{"hidden_size": 640, "intermediate_size": 1728, "init_std_o": 0.0, "optimizer": "muon_variant", "beta1": 0.95, "warmup_steps": 200, "max_seq_len": 1024}
MLP neurons of a small language model. Each row is named by its layer, matrix (gate and up: input weights) and neuron, and shows model dimensions 480-607. Each number is 128 + 24 x the weight over its row's rms, rounded and kept within 0 to 255. A neuron's up and down rows have the sign that makes its largest values positive.
After each neuron's rows, "fires in" lists the words (lower case) most often at its 100 highest values on Wikipedia text that the model never trained on.

L2.gate452 [107 139 102 166 158  88 138 148 125 136 161 145 152 107  82 155 138 146 107  92 107 121 124 118 111 117 135 123  98 173 140 151 181  99 157 134  92 146 175  95 110 121 122 123 106 154 168 148 138 117 139 111 101 144 164 100 131 130  89 123 173 109 114 170 124 124 112 152 143 115  72 116 141 157 109 140 160  99 105 126 158 177 182 146 146 118 148 102 134 146 134 147 142 140 160 158 145  96 115 123  90 124 167 125 106 118  86 151  85 119 106 123  76 101 127 112 121 104 138 114 101 166 125 130 150 125 153 106]
L2.up452 [178 109 135 151 149 122 139 165  95 139 119  98 138 108 133 118 120 144 136  97 135 155 120 154  66  97 110 157 159 100 109 180  98 130  99 119  97  98 142 158 146 121 110 148 160 149 129 140 145 131 132 212 145 153 108 117  92 115 134 137 124 154 117 102 106 124 114 142 133 172 107 117 183 112 126 170 114 116 132 143 149 118 123 173 149 100 103 127 112 138 136 120 119 137 123 162 107 140 167 177 150 148 144 122 152 140 109 148 102 103 144 135 116 155 105 153 152 148 141 138 117 132 205 113 169 118  81 136]
fires in: "which"

L7.gate1354 [162 150 131 148  77 132 136 102 194 113 131 142  85 137 145 162 155 101 103 100 141 101 119 118 124 127  97  93 131  84 125 146 162 135 131 124 109 160  96 142 109 125 130 127  83 130 100 110  94 132 115 121 156  89 130 124 127 118  88 131 141  88  93 116 113 122 116 123  49 144 138 125 178 152  68 113 141 129  96 163 133 132 119 151 128 143 106 130 111 134 145 130 129 124 165 129 158 144  92 151 145  95  91  90 140 117 165 137 114 112 145 103 120 163 102 126  95  70 117 126 199 102 117 142 110  87 122 151]
L7.up1354 [131 140 171 132 152 132 143 117 144 128 106 140 128 124 100 131 146 121 118  71 153 135  88 125 119 152 141 151 137  99 102 120 138 152 126 179 126 154 169  97 156 178 132 104 129 111 110  99 127 135 113 114 125 141 130  93 151 142  82 123 136 102 109 130 107  89 175 132  79 168 168 125 185  89 126 145 139 125 102 147 124  79 112 151 162 111 134  94  91 134  71 161 119 140 145 144 168 149 142 107 128 121 101  97 152 171 187 141 123 142 147 136 142 117  88 144  97 118 156  58 140 114 130 152 130 166 100 125]
fires in: "was", "been", "is", "be", "were", "being"

L2.gate386 [128  91 106 101 177 139 111 118 142 111 116 119 127 108 158  93  99 103 147 118 142 111 162 114 128 118 145 152 152 115  85 118 121 157 144 118 116 137 111 123 142 111 141 154 122 138 149 131  90 184 122 102 130  79 149  86 174  85 168  97 135 103 141 134 141 110 107 119 143 147 103 157 126 124 127 140 139 148 107  96 137 131 169 121 121 105 120 136 143 124 117 141 114 146  65 123 102 111 137 110 160 111  88 152 148 143 153 120 120 165 117 106 183 145 106 152 172 111 120 109  84 149  60 149 115 146 126 142]
L2.up386 [134 150 137 161 113 156 150 130 130 121 172 105 126 117  93 154 108 103 124 129 137 125 158  84 157 101 122 107  59 151 103 140 153 146 138 126 128 117 129 153 160  99 150 152 141 145 111 120 136 141 141 106 128  75  99 157 150 112 158 107 148 187 155 103 113  98 121 126 155 124 173 152 140 120  99 123  88 111 154 155  78 154 142 149 154 146 102  60 130 111 135 126 130 116 125 109 122 146 131 136 119  99  47 110 149 175 126 162  98 107 127 103 140 109 112 145 105 130 136 119 104  83 123 142 164 119 170 123]
fires in: "number", "code", "used", "as", "total"

L5.gate100 [182 138 113 119  91 139 126 121 144 110 104 130 140 129 129 127 144  63 141 143 149 124 123 139 117 132 140  90 124 157 128  92 132 180  92 139 151  91 168 125 125 144 138 139  99 129 166 104 104 143 129 129 136 108 152 165 122 176 145 144 106 137 120 116 125 102 119 153 126 114 112 132 101 144 115  95 132 123 131 123 106  95 124 149 177 145  95 104 208 119 119  90 102 127 112 117 122 140 107 158 168 126 134 140 141 130 136 128 130 109 166 131 157 156 103 135 129 104 115 144 123  81 161 124 131 110 138 133]
L5.up100 [158 125 144 133 134 119  71 137 136 133 176  97 136 128 127 113 126  98 157 168 126 165 125 149 122 141 128 145 125  68 114 130 111 129 103 158 135 130 154 147 169 128 154 172 177 128 132  96  96 137 162 106 104 116 100 106 137 119  91 106 138 116  94  88 100  85 140 139 104 155 103 124 126 142 111 159 151 127 132 118 134 146 127 126 120 101 124 117 139  85 138 105 142 138 127 111 117 147  85 128 102 156 113  74 122 118 143 130  97 163 140 118 145 141 120 121 126 165 132 115 150  73 124 150 113 103 133 123]
fires in: "the", "based", "is"

L2.gate388 [122 135 120 110 132  46 133  84  58 133 164 136 124 154 127 105 118 127 135 119 124 107 164 103  86 101 110 138 111 133 101 125 138 127 149 150 111 138 134 102 185 132 133 114 141 121 154 163 136 121 114 114 114  70 123  87 124 132 124 162 151 120 157 139 113  82 151 124 104 118  99 123 130 132 152  92 142 153  60 104 119 139 125 147 133 118 142 163 117 110 142 165 105 165 125  97 135 169 112 140 141 137  92 135 183 111 109 170 108 124 104 115 134 108 132 122 171 116 130 123  76 131  66 155 122 119 153 117]
L2.up388 [102 136  64 124 123 112 106 108 168 153 122 105 106  80 104 123 130 101 116 101 111 137 126 133  75 117 119 166 127 146 122 128 138 106 100 186 127 120 138 107 127 146 146 153 118 121 144 165 131 105 167 139 114 122 122 155 127  87 143 153 169 101 117 140 148 177 165 136 114 130 127 143  90 164  81 114 129 101 144  92 136 118 153 102 144  97  93 127 147 112 125 120 105 158 134 113 158 104 111 157 170 112 131 100 124 152 127 105 136 144 126 132 135  93 135 178 115 135 165 167 134 129 128 117 107 107 142 125]
fires in: "number", "length", "set", "size", "resulted", "total"

L5.gate556 [ 65 118  92 132 104 127 100  97 118 164  99  88 138  82 153 106 100  89  99 131 165 136 114 110 172  93 146 176 108 118 160 154  91 147  91 138 126 140 114 127 160 121 114 144 158 143  97 156  59  99 104 113 109  94  87 134 130 157 115 121 172 102 160  98 103 129 162  97 118 120 152 136 137 195  82 147 156 130  95  90 143 138 151 117 142 137 170 118 114 138 157 153 132 128  91 184 120 129 120 122 102  95 127 149 149 129 140 141 101 139 131 151 122  82 130 148 116 118  84 112  79 141 146 147 129 135 151 108]
L5.up556 [135 149 115 120  84 140 145 139 156 138 124 155 123 121 153 118 100 102 166 114 131 155 137 133 134 134 173 126 125  83 171 123  67 141 148 163 129 185  90 118 109 156 130 103 151 176  99 173 106 135 180 149 161 108 108 143 124 125 130 112 155 160 144 108 170 103 112 130  97 107 127 119 160 147 138 126 109 156 106 135 133 136  88 164 154 132 124 103 142 113 127 112 119 136 150 109 115 114 130 120 104 120  97 149 163 148 179 129 173 114 110 111 126 147 101 136 120  99 122 128 129 136 162  79 135 131 182  98]
fires in: "and", "but"

L7.gate969 [110 130 120 133 112 140 152 132 138 131 153 147 109 171 138 123 145 113 118 163  92 164 121 150 171 108 109 151 127 110 130 139 148  90 124 199 108 106 142 131 123 114 147 116 106 110 100 152 114  98 159  53 102 164 116 155 124 158 128 119 128 105 132  96 135  95 126 147  76 106 112 164 116 159 110 119 140 132 144 142 142 117 117 134 162 141 141 162 118 149 139 107 135 158 124 117 124 181 164 120 141 105 115 151  87 152 118 117 126 177 137 134 133 116 105 138 138  78 165 107 144 122 159 110 136 137  85  80]
L7.up969 [125 100 145 127 133 109 134 108 105 122  99  95 128 103 108 170 153  94 105  95 130 120  97 103 120 149 161 134 130 124 140 129 100 122 130 155 130 115 187 126 133 117 141 165 116  89 132 120 155 155 142 116 106 117  86 131 113 162  94 132 136  86 123 161 185 117 146  97  99 138 162 149 123  97 141 127 169 123 157 108 152 123 153 116 163 145 112 137 137 114 111 115 135 124 111 141 132 164 147 132 147  96 102 121  88 119 159  98  89 143 163 109  77 123 180 112 156 111 150 130 130 132 141 120 102 120 158 141]
fires in: "in", "as"

L2.gate218 [105 147 105 141 107 183 111 135 160 181 141 136 132 173 100 130 100 130 162 130  90 131 164 120  83 126 127 134 132 109 129 130  98 116 105 147 146 178  98 134  67 132 152 143 120 106 135 134 160 139 132 135  79 123 137 123 161 110 109 157 120 110 111 154 124  92 120 129 148 113 154 123  80 100 126 125 137 103 116 135 152 149 154 147 166 140 123 142 171 141 107 100 152 115  96 124 148 133 116 108 149 102 147 125 146  65 151 162 126 155 102 118 104 164 110 107 107 102 120 132 130 135 120  84 125 101  76 147]
L2.up218 [144 126 118 156 121  85 135 129 154 109 129 140 129 148 148 127 107 106 141 146 129 103 136  80 137 122 162 135 101 113  84 117 128  90  84 161 119 151  93 134 106 145 103 112 133 141  73 147 106 156 117 102 142 104 137 160 159 119 122  77 121 147  81 123 169 108 104 153 134 138 131 122 103 127  85 133 120 113 127 146 150 117 166  98 117 161 161 144 158 181 101 120  96 126 119 108 168 135 103 117 149 141 110 143 122 185 103 141  89 138  90 176 132 106 140 114 114 135 118 113 139 136  93 127  89 130 152 151]
fires in: "most", "the", "more", "much", "and", "way"

L5.gate999 [109  84 115 150 130 100 123 149 105  98 141 148 158 149 112 132 136 115 118 113 108 144 132 129 176 109 160 135 136 120 123 168 110 130 157 130 155 120 129 104 126 152 119 175 106 122 138 148 176 117 164  56 105 123 119 149  98 159 111 156 128 143 117  84 149 164 127 134 102 128  95 180 127 179 124 143 194 156 128 106 113 145 109  89 145 130 114  80 131 134 108  93 119 120 102 154 140 154  90 143 154 131 162  95 123 157 158  99 174 121 139 118 109 137  93 150 157 128 140 129 161 143 130  99  93 147 139 110]
L5.up999 [119 125  66 120 104 146 113 106 132 139 135 127 132 105 125 162 106 116 125 102 129 135 121 129 177 133  96 106 117 128 120 146 150 118 133 123 134 168 177 117 128 133 135 175 112 131 176  79 144 109 127 129 182 185 148 159 144 165 111 140  93 127 147 143 160 103 115 102 110 166 194 143 150 123 124 105 122 111 115 102 102 163  95  73 107 121 133 133 122  82  96  83 120 112 136 143 129 108 176 110 149  84 121 100 119  69 130 116 131  94 151 113 123 176 108 134 134 141 160 124 156 127 134 106  82 140 128 109]
fires in: "in", "son"

L2.gate1097 [158 116 123 126 121 143 147 111 102  79 121 105 145 127  74 141 131 141 111 190 104 109 166 154 128 121 112 116  99 159 112  74 122 117 179 118 104 137 118 146 104 118 121  83 135 143 103 148 106  88 151 108 163 115 105 100 114 138 136 134  93 111 140 122 145 118 107 121 130  98 103 137 115  96 129 100 150 146 100 152 128 151 106 150 133 142 165 146  91 137 134 125 142  88 105 144 137 146 120 117 128  97 144 105 144 139 136 118 154 153 112 131 126 101 137 141 142 129 139 155 116 109 130  73 106 120 108 124]
L2.up1097 [174 140 112 148 119  85 156 120 136 169 144 128 103 117 129 158 123 137 176 100 142  63 141 157 105 126 129 131 124 156 165 178 135 117 122 120 117  84 116 113 139 131 139 156 143 119  72 130 111 172 183 122 139 135 120 111 100 161 134 120 146 110 135 134 126 117 140  96 137 140 108 123 120 146 138  94 123 150 149 120  99 105 117 126 118 153 140 115 163 111 110 133 134  81 108 110 128 137 100  89 110  99 129 108 164 134 112 114 128 129 146  82 104  82 113 128  98 113 123 148 124 138 105 151 144 142 142 130]
fires in: "record", "total", "results", "statistics", "data", "records"

L2.gate811 [102 132 108 109 115 113 131 134 144 144 147 128 149 141  86 122 169 132 148 146 128 105 115 191 147 103 124 126 142 125 143 121 121 124 109 148 105 117  91 136 125  91 165 130 108 137 134 164 155 169 139 119 153 157 124 110 130 177 125 163 149 125  92 174 102 132 170 147 115 163 140 164 129 155  83 157 144 140 135 138 165 145 152 135 124 162  61 135 106 100 153 131 158 106 149 178  91 130 116 128 139 172  99 131 143 101 132 177 118 150 150 191 129 156 106 113 135 119 103 166 111 174 128 128  91 121 143 133]
L2.up811 [126 151 122  96 115 126 110 117 143 113 148 113 145 148  71 115 134 119 131 170 136 100 120 170 114 114 131 125 156 125 115 114 124  99 104 154  90 132 102 143 159 100 126 139 131 165 145 133 162 161 128 112 121 141 139 120 153 136 145 156  99  82 103 136 141  88 133 177 136 150 142 126 135  94 116 178 121 124 146 142 150 141 118 100 169 155  92 155  86 108 114 182 106 151 116 164 107 128 136 149  91 133 121 132 170 105  92 154 109 124 127 138 131 171 135 130 118 147  91 102 129 140 115 145 124  97 134 151]
fires in: "on", "off", "upon", "shortly"

L5.gate825 [151  88 142 132 146 118 116 185 131 129 138 116 164 129 135 143 148 137 141 173  99 121 128 114 151 101 130  95 118 143 120 178 132 115 154 141 107 115 146 146 144 142 134 141 126  89 108 125 116 147 111 129 109 151  99 125 119 132 184  94 132 142 109 139 149 128 133 106 118 116 141 147 126 147 121 120 153 136 141 151 156 122 126 113 148 153 157 135 106 151  83 141 120 134 161 184 143 152 134 162 131 128  98 147 143 177 137 140 145 139 142  80 117  98 184 101 113 120 149 116  86 115 143 124 148 122 121 149]
L5.up825 [115  90 122 100 163 143 110  89 101 125 118  76 196 120 134 153 134 149 162 129 118  91 147 124 130 105 137 146 173 128 119 148  96 113 142 138 120 134 125 134 103 136 165 137 138  96  86 173 137 123 172 152 148 120 114  99 164 125 130 109 133 111  97 139 118  75  70 165 133 141 141 112 178 128 108 125 161 110 157 121  83  69 150 114 120 127  93 130  98 115 135 104 136 126  97  77 155 132 176 113 132 154 137 137 131 125 141 150  93 141 141 130 115 146 148 136  91 109 133  98 112 177 211 113 140 106 122 106]
fires in: "only", "in", "all", "out", "both"

L5.gate1132 [122 135 147 138 111 139 128 124 120 162 156 112 109 128 141 187 112 165 122 127 106 151 126 144 108 123 111 123 142 111 170  93 119 144 171 105 153 133 132 117 125 115 114 136 112 157 139 163 120 129 123 153 150 129 135 111 112 168 113 138 121 111 125 141 152 112 188 139 106 137 154 128 149 110 138 104 152 137 112 118 124  98 158 147  82 125 109 125 147 146 128 112 106 133 131 137 153 160 128  99 169 154 130 153 121 113 139 154 113 135 116  94 123 215  92  92 156 126 120 132 102 105 125 123 126 122 159 111]
L5.up1132 [107 119 100 131 135 159 108  97  87 143 144 145 104  94 139 121 113 135 157 144 122 111 138 134 114 126  98 168 119 112  99 109  83 104 110 169 101 139  99  99  95 124 107  87 134 145 128 135 163 148 159  86 115 134 117 131 142 114 100 119 140 143 156 128 145 131 120 108 162  90 120 152 108 120 143 137  98 157 166 126 111 135 104  92 145 117 150 157 131 177 142 133 137 103 159 153 104 125  77 131  78 103 115 166 120 135 129 114 123 131 132 102 104 148 127 150  83 140 111 108 190 112 140 175  98 142 113 121]
fires in: "and", "but", "or"

L5.gate955 [125 119 131 121 125 183 119 151 106 123 111 139 136 142  75 149 151 112 127 110 118  90 105 127 151 125 142 120 157 128 141 109 111  78  96 152 117 125 182 143 107 148 125 139 126  96  89 124  94 160 146 114 128 160  99 124 118 118 151 120 110  62 115 100 101  97 121  79 113 124 121 115 114 187 150 147 132 129 119 124 117 135 169 174 123 114 130 122 141 163 125 103 148 171 117 163 136 106 120 125 100 123 109 114 106 122 102 147 136 117 132 107 117 165 123 111 118  79 144  95 176 142 122 170 142 118 100 132]
L5.up955 [115 139 159 113 146 130 101 120 135 120 100 122 116 180  92 158 126 148 134  96 139  94 126 162 126 155 113 144 141 138 148 127 158 102 137 134 123 122 178 102 102 135  81 119 140 128 104  97 118 142 167 141 126 105 127  99 144 117 105 133 190  96 120 107  96 184 115 129  98 121 108 109 138 141 186 148 135 114 121 110 156 155 124 155 143 151 145 124 118 137  96 160 121 134 120 141 131 119  98 137 110 138  83 116  97 165 123 138 133 108 148 136 111 105 146  68 104 131 133 112 134 145 123 142 129 117 112 126]
fires in: "to", "he", "that", "they", "the", "as"

L5.gate1448 [128 113 162 119 149 146 110 126 133  98 135 147 105 128 122 139 132 131 136  90  84 133  84 115 138 156 111 105 142 121  96 105 173 143 122 155 125 161 142 151 103 129 159 127 142 148 134 135 125 137 102 118 182 116 141 156  94 123 142 139 140 137 156 142 144  97 112 128 151 117 124 139 144  91 159 118  72 139 134 165 171 110 161 161 170 106  96 105 100 176 106 111 162 106 108 113 118 125 142  87 158 164 107 133  71 119 159 150 165 155 167 147 140 122 141 160 182 119 143  91 152 119 155 143 109 120 147  96]
L5.up1448 [105 120  84 160 125 118 155 145 145 162 156 175 131 150 147 151 106 159  94  56  77 162 161 154  93 106 139 147 118 122 143 105 150 129 126  91  99 143 105 130 142 167 123 141 127 128 109  79 115 140 123 166 156 127 101 114 126 100 158 126 102 108  86 124 124  89 168 145 104 101 139 145  92 153 110 120 115 164 154 146 116  99 134 100 142 140 117 157 126  84 130 108  78 112 105 127 125 115 169 121 139 101 128 110 140 130 169  93 123 134  87 101 123 131 128  93  96 140  89 135 115 145 127 138 147 148 135 111]
fires in: "2", "4", "2nd", "3"

L7.gate672 [110 102 133 139 125 130 159 126 150  83  92 153 146 149 114 152 135  84 119 115 141 142 119 124 152  77 184 154 139 119 121 116 111 138 118 147 151 136 109 118 140 100 115 102 112 106 115  82  91 191 154 114 159  97 127 103  97 130 112 139 148  96 148 124 118 123 139 157 162 120  97 141 139  99 131 145 129 151 150  96 120 187 143  72 175 120 167 154  98 165 122 117 104 124 116 118 108 116 156 159 143 134 143 186 126  95 109 146 140 119 152  90 116 100 137 140  82 121 131 125 134 135  93 170 148 144 159  98]
L7.up672 [ 89 139 149 113  66  91 108 121 127  94 207 133 116 102 148 140 126 115  94 121 101 170 113 116 116  75 117 135 113 152 149 120 146 128 146 124 139 183 120 107 185 111 134 108 100 126 144 113 120 121 144  78 152 117 158 186 123 145 139 158 156 105 120 118 106 131 138  79 102 153 136 151 138 148 134 115 137 150 130 131 121 119 121 123 165 172 106 135 130 121 136 100 128 134 109 162 143 142 107 120 117  86 104 125 125 112 169 129 158 131 134 130 114 157 104 104 131 133 106  88 136  98 101 118 177 142 180 110]
fires in: "and", "not", "or"

L5.gate1143 [136 127 136 165 114 133 139 123  94 132 116 117 113 113 128 176 135 118 125 109  86 128 116 120 149 105 109 125 118  93 168 103 137 141 103 162 138 114  94 128 120 125 214 107 148 102 106 119 141 123 154 118 160  84 144 144 116 139 116 128 115 114 180 117 137 146 135 107 120 137 129 146 151 172 126 108 116 102 108 177 128 148 145 116 108 140 129 131 147 123 102 109 137 157 145 130 128  91 129  92 148 120 130 133 100 115 177 121 119 138 124 185  97 139 126 113 133  98 139 131 136 137 116 107 132  94 125 120]
L5.up1143 [182 114 129 148 142 123  94 122 134 182 153 146 115 147 122 112  58 138 167 116 105 115 144 150 114 135 158 148  93 144 122 109 110  98 142 173 113 153 143 111 134 177 130  82 137 111  81 151 151  98 158  92 132 127 162 113 119 119 143  91 108 106 101 117 155 103 145 130 106 110 148  96 101 124 143 127 154 130 118 135 113 138  77 137 142  90 147  86  77 164 143 124 128 109 117 145  85  97 135 121 173 124 114 134 104  97 112 111 125 135 123 164 153 147 146 164 120 129 109 115 160 156 142 136 101 115 128 152]
fires in: "and"

L7.gate270 [ 74 134  93 130 119 157  64 137 156 128 153 125 119 162 148 175 115 189 127 118  86 141 135  88 133 126 126 107  91 135 141 139 121  88 101 104 110 122 163 112 145 152 138 146 117 128 138 117 113 144 114 177 155 157 132 125  93 119 149 132 163 142 128 150 138 129 129 120 141 134 148 136 132  95 141 100 169 150  92 111 157 116 125 111  98 116 149 119 150 132 148 161 145 144  70 132 118 103 146 130 134 154 122 155 125 120 127 135 133 129 134 118 193 131 105 169 128 148 144 144 111 173 153 141 113 107  94  86]
L7.up270 [109  86 126  91 114  91 115 161 135 157 151 131  79 142 149 157 114 143 118 196 136 160 153 139 128 125 164 102 138 124 140  89 120 106 123 126 130  93 175  94 130 149 139 142 116  84 113  96 155  87 145 123 121 150 104  85 105 138 135 120 147 100 118 167 157 119 141 122 117 117 117 154 132 120 180  76 137 120 117 148  85 124 136 111 159  84 135 225 122 119 135 133 142 161 114 160 138 156 109 119 100 111  96 169  85 153 114 141 146 120 127 131 198 140 133  85 139 162 120 157 135 187 131 138 101 123 131  98]
fires in: "the", "a"

L2.gate851 [ 91 149 138 115 127 181 141 130 119  96 135 119 120 137 164 142 134 132 106 187 172 122 146 119 136 163 103 120 131 128 111 174 153 139  95 151 168 105 136 144 123 100 128  89 144 154 126 166 160 111  99 132 130  91 152 132 153 125 102  94 171 141 108 116 122 134 147 117 123 131 191 143 137 162 203 121 103 151 141 147  90 136 174 128 130 187 137  89 111  95 134 127 158 126  97 159 107 131 116 153 156 114  97 120 144  82 137 114 135 119 102 133 140 123 135 153 125 191 135 145 136 126 125 114 101 110 107 119]
L2.up851 [172 149  95 154 111  92 127 132 118 126 127 150 163 150 109 163 160 129 138 133 159  83 122 104 133 109 177 150 118 124 116  67 117  97 139 122  84 146 117 126 132 102 145  98 125  93 125 176 128 163  59 136 187 123 148 151 111  97 140 102 170 138 142 160 132  87  90 130 124 115 107  84 145 149 136 169 137 150 143  98  99 117 118  76 176 130 151 131 108 100  84 199 134 115 101 134  88 128 158 121 169 161  72 139 138  70 134 132 113 166 129 122 145 153 154  92 159 115 137  88 147 128  95 145 137 114 146 146]
fires in: "also", "part", "on", "then", "off"

L5.gate1120 [105 122 121 104 135 120 150 117  89 124 109 124 132 135 110 143 155 118 110 186 108 141 145  99 128 119  91 147 123 140 121 110 108 177 126 132  82 122 165 117 131 169 118  91 124 148 116 127 131 129 156 104 136 145 138 155 119 135 129 129 156 104 126 108 132  85 126 108 185 120 106 147 116 159 154 120 134 150 139 118 107 124 141 147 143  95 129 124  88  88 171  97 116 129 132 153 154 142 156 116 147 119 135 117 117 155 164 115 128 121 136 113  91 141 132  88 150  94 130 115  82 114  98 117 111 126 131 129]
L5.up1120 [112 100  57 127 199 127 148 166 124 162 119 111  83 117 143 133 124 169 102 114 113 200 125  81  81 110 149 134 115  68 114  97 125 126 111 113 120 123 154 111 139  86  99 159  83 137 107 112 136 109 145  93 140 127 124 170 121 118 140 160 128 151 143 109 135  98 109 125 147 123 160 118 122  95 131 102 111 112 122 100 132 155 133 116 166 118 107 100 134 119 174 131 100  94 121 121 155 128 101 166 133  89 129 128 136 162 116 143  95 114 109 102  93 140 116 117 144 111 140 147 134 148 152 147  86  87 119 149]
fires in: "in", "started", "began", "to", "when", "starts"

L5.gate1068 [128 109 104 148 153 198 148 161 106 134 125 137  98 141 157  77 133 100 111 131 120 125  73 145 135 155  91 127 132 123 188 109  85 166  91 152 131 117 159 136 112 181 121 139 152 116 133  77 117 145 117 122  83 134 129 158 151 129 109 106  51  97  72 100 131 124 159 105  99 108 137 131 137 144 107 131 139 158 147 168  85 132 176 112 125 132 125 145 110 153 146  92 123 135 139 107 149 127 121 159 140  94 119 140 101 136 136 129 101 132 160 114  77 127 126 101 125 102  97 141 133 144 138 153 139 136  86 147]
L5.up1068 [151 157  91 112 167 129 134 116 125 157 124 151 132 109 147  72 121 145  88 189 165 144 126 142 139 133 150 140 139 129 147 150 114 124 132 135 110 123 166 153 162 128 147 183 153  92 159 129 158 128 103  88 136 127 154 144 106 117  96 102 131 116 115 114 151 177 108 103 106 132 136 121 108 119 134 118 161 125 182 119 102  59  94 136 137 126 113 166  95 112 126 125  96 102 121  95 128 120  93 145 117 120 113  99 134 129 109 122 102 127 179  99 116 167 151 120 138 111 119 125 134 118 145 147 132  98 140 156]
fires in: "be", "not", "is", "are", "being", "been"

L7.gate261 [145 159 133 130 123 136 131 109 136 121 114 115 155 131 145 201 137 143 120 121 100 105  95 145 137 158 170  97  98 158 148 144 104 160 176 136 135 151 143 105 154 142 123 137 110 119 134 157 104 132 102 136 130 126 140  95 140 153 112 166 125 113 119 166 105 116 157 127 100 104 121 138  97 107 140 152 128 121 102 179  93  98 112  70  92 113 136 205 142 116 136 139 123 104 144 145 123 173 172 116 134 162 100 132 152  95 108 153 160 149 115  86 172 136 140 164 150 102 123 106 130 179  94 195 133 127 112 126]
L7.up261 [155  65 121 102 124 129  93 116 133 104 110 114 160 132 144 181 149 127 109 117 102 141 125 167 118  98 127 121 155 137 139 124 146 105 108  67 142 117 134 150 171 136 125 146 130 121 109 104 114 160 110 149 111 131 158 146 109 146 116 129  82 113 137 136 168 126 131 151  98  92 140 129 116 124 101 122 138 118 129 164 126 114 112 141 116 131  97 155 142 102 130 114 177 155 116 150 184 133 165 137  99 139  40 149 116 101 158 114  88 129 157 139 119 104 162 105 108 148 154  96 128 139 105 131 116 108 125 123]
fires in: "a", "no", "not"

L2.gate690 [101 130 114 107 168 171 143 120 135 148 130 124  93 139 141 152 126 176  66 144  94 124 112 150 118 152 131  73  81 126 146 148 110  93 134  98  92 146 135 133  72 119 147 142 103  82 126 128  97 118 135  76 120 119 126 121 157 139 165  99 115  88 105 124 147 119 130 142 125 160 137 143  79 137 145 124 122 145 116 155 153 139 122 134 147 132 149 112 147 110 112 128 160 107 107 131 155 154 100 119 167 128 140 128 143 170 126 137 121 130 147  99 129  98 148 120 135 137 144 144 127 140 116 149 138  90 103 142]
L2.up690 [136 122 149 168 128 125 113 135 167 121 147 136  84 112 144 129 148 140  97 161 157 114 120 146 120 136 152 110 118 156 106  71 102 138 141 105 123 162 155 180 152  93 107 101 162 132 150 133 139 111 141 145 138 134  90 126 123  93 137 155 107 134 131 127 113 151 100 115  92 107 133 115 131 165 110 173 149 119 142 128 130 123 115 141  82 116 117 158 156 147 138 143 127  96  72 114 142 112 132 106 105 138 139 105 159 138 191 106 136 111 140 114 122 105 142 159 112 127 155 118 105 119 148 109 124 126 130 143]
fires in: "a", "his", "galad", "an", "english"

L7.gate1305 [158 152 112 105 125 117 118  80 132 146 148 136 134 116  83 143 112 122 121 182 169 167  90 150 191 107  76 111 112 132 118 146 133 122 175 154 138 150 157 138 150 123 124 126 108 141  93 157  85 113 140 167 156 100 148 135 104 135 158 128 125 113 143 127 118 118 117 147 137 130 121 101 154 140 185 125 155 113 139 136 140 101 167 155 130 161 126 120 173 139 187 136  74 185 128 136 111 121 121 132  94 152 173 137 133 107 136 142 109  95 106 127 133  92  80 127 128 135 134 150 110 150 123  54 168  97 111 155]
L7.up1305 [116 155 162  98 154 112 115 135 173 136 131 124 125 122 122 127 100 110  99 127 135 157 138 119 124 115 130 128 155 130 134 142 105 116 172 137 188 117 124 136 134 119  86  86 126 144 105 145 128 129 128 111 156 140 175  98 103  69 154 128 146 106 105 129 191 118 126 155 130 154 107 111 160 152 110 116 124 128 160 142  88 105 136 168 108 146 117 190 126 119 139 129 130 153 111 107 172 122 132 145 148 158 136 113 124 114 102 114 143 115 151 133 111 145 129 145 118 147 128 130 109 184 163  90 132 149  83 115]
fires in: "had", "have", "which", "previously", "has", "also"

L5.gate1164 [ 93  90 108 142 103 117 135 138 124 136 172  86  68 147 148 119 119 127 151 142 105 174  89 127 105 148 133 116 124 121  61 120 132 131 163 145  99 138 139 174 115 131  85 168 113 113 148 135 153 160 115  84 163  99 115  78 124 127 121 105 128 128 123 104 108 118 134 114 159 146  92  91 124 120 151 144 142 110 131 168 108 154 105 116 129  98 163 145 161 153 141 125 115 129 122 131 119 105 128 128 151 154 123 134 133 118 110 143 158 176 162 138 172 163 153 169 168 123 114 102 129 149 136 119 160 132 181 138]
L5.up1164 [133 127  93 132 111 114  92 157 103  78 141 125 167 139 150 140 115 124 154 146 131 119 129 156 102 116 122  93 109 112  66 123 168 152 134 102 128  94 110 129 164 190  72 145  70 143 122  84 144 107 108 150 125 105 142  97 165  92 134 104 168 103 130 118  97 140 111 136 118  82 129 122 145 118 141 156 105 116 169 102 159 125 137 149 144  80 139 149 159 127 121 130 141 113 148 126 118 102 113  90 136 175 101 111 142 102  95 127 136 151 107 161 157 164 153 174 129 122 106  89 113 118 156 145 114 147 136 130]
fires in: "6", "5", "4", "7", "3", "8"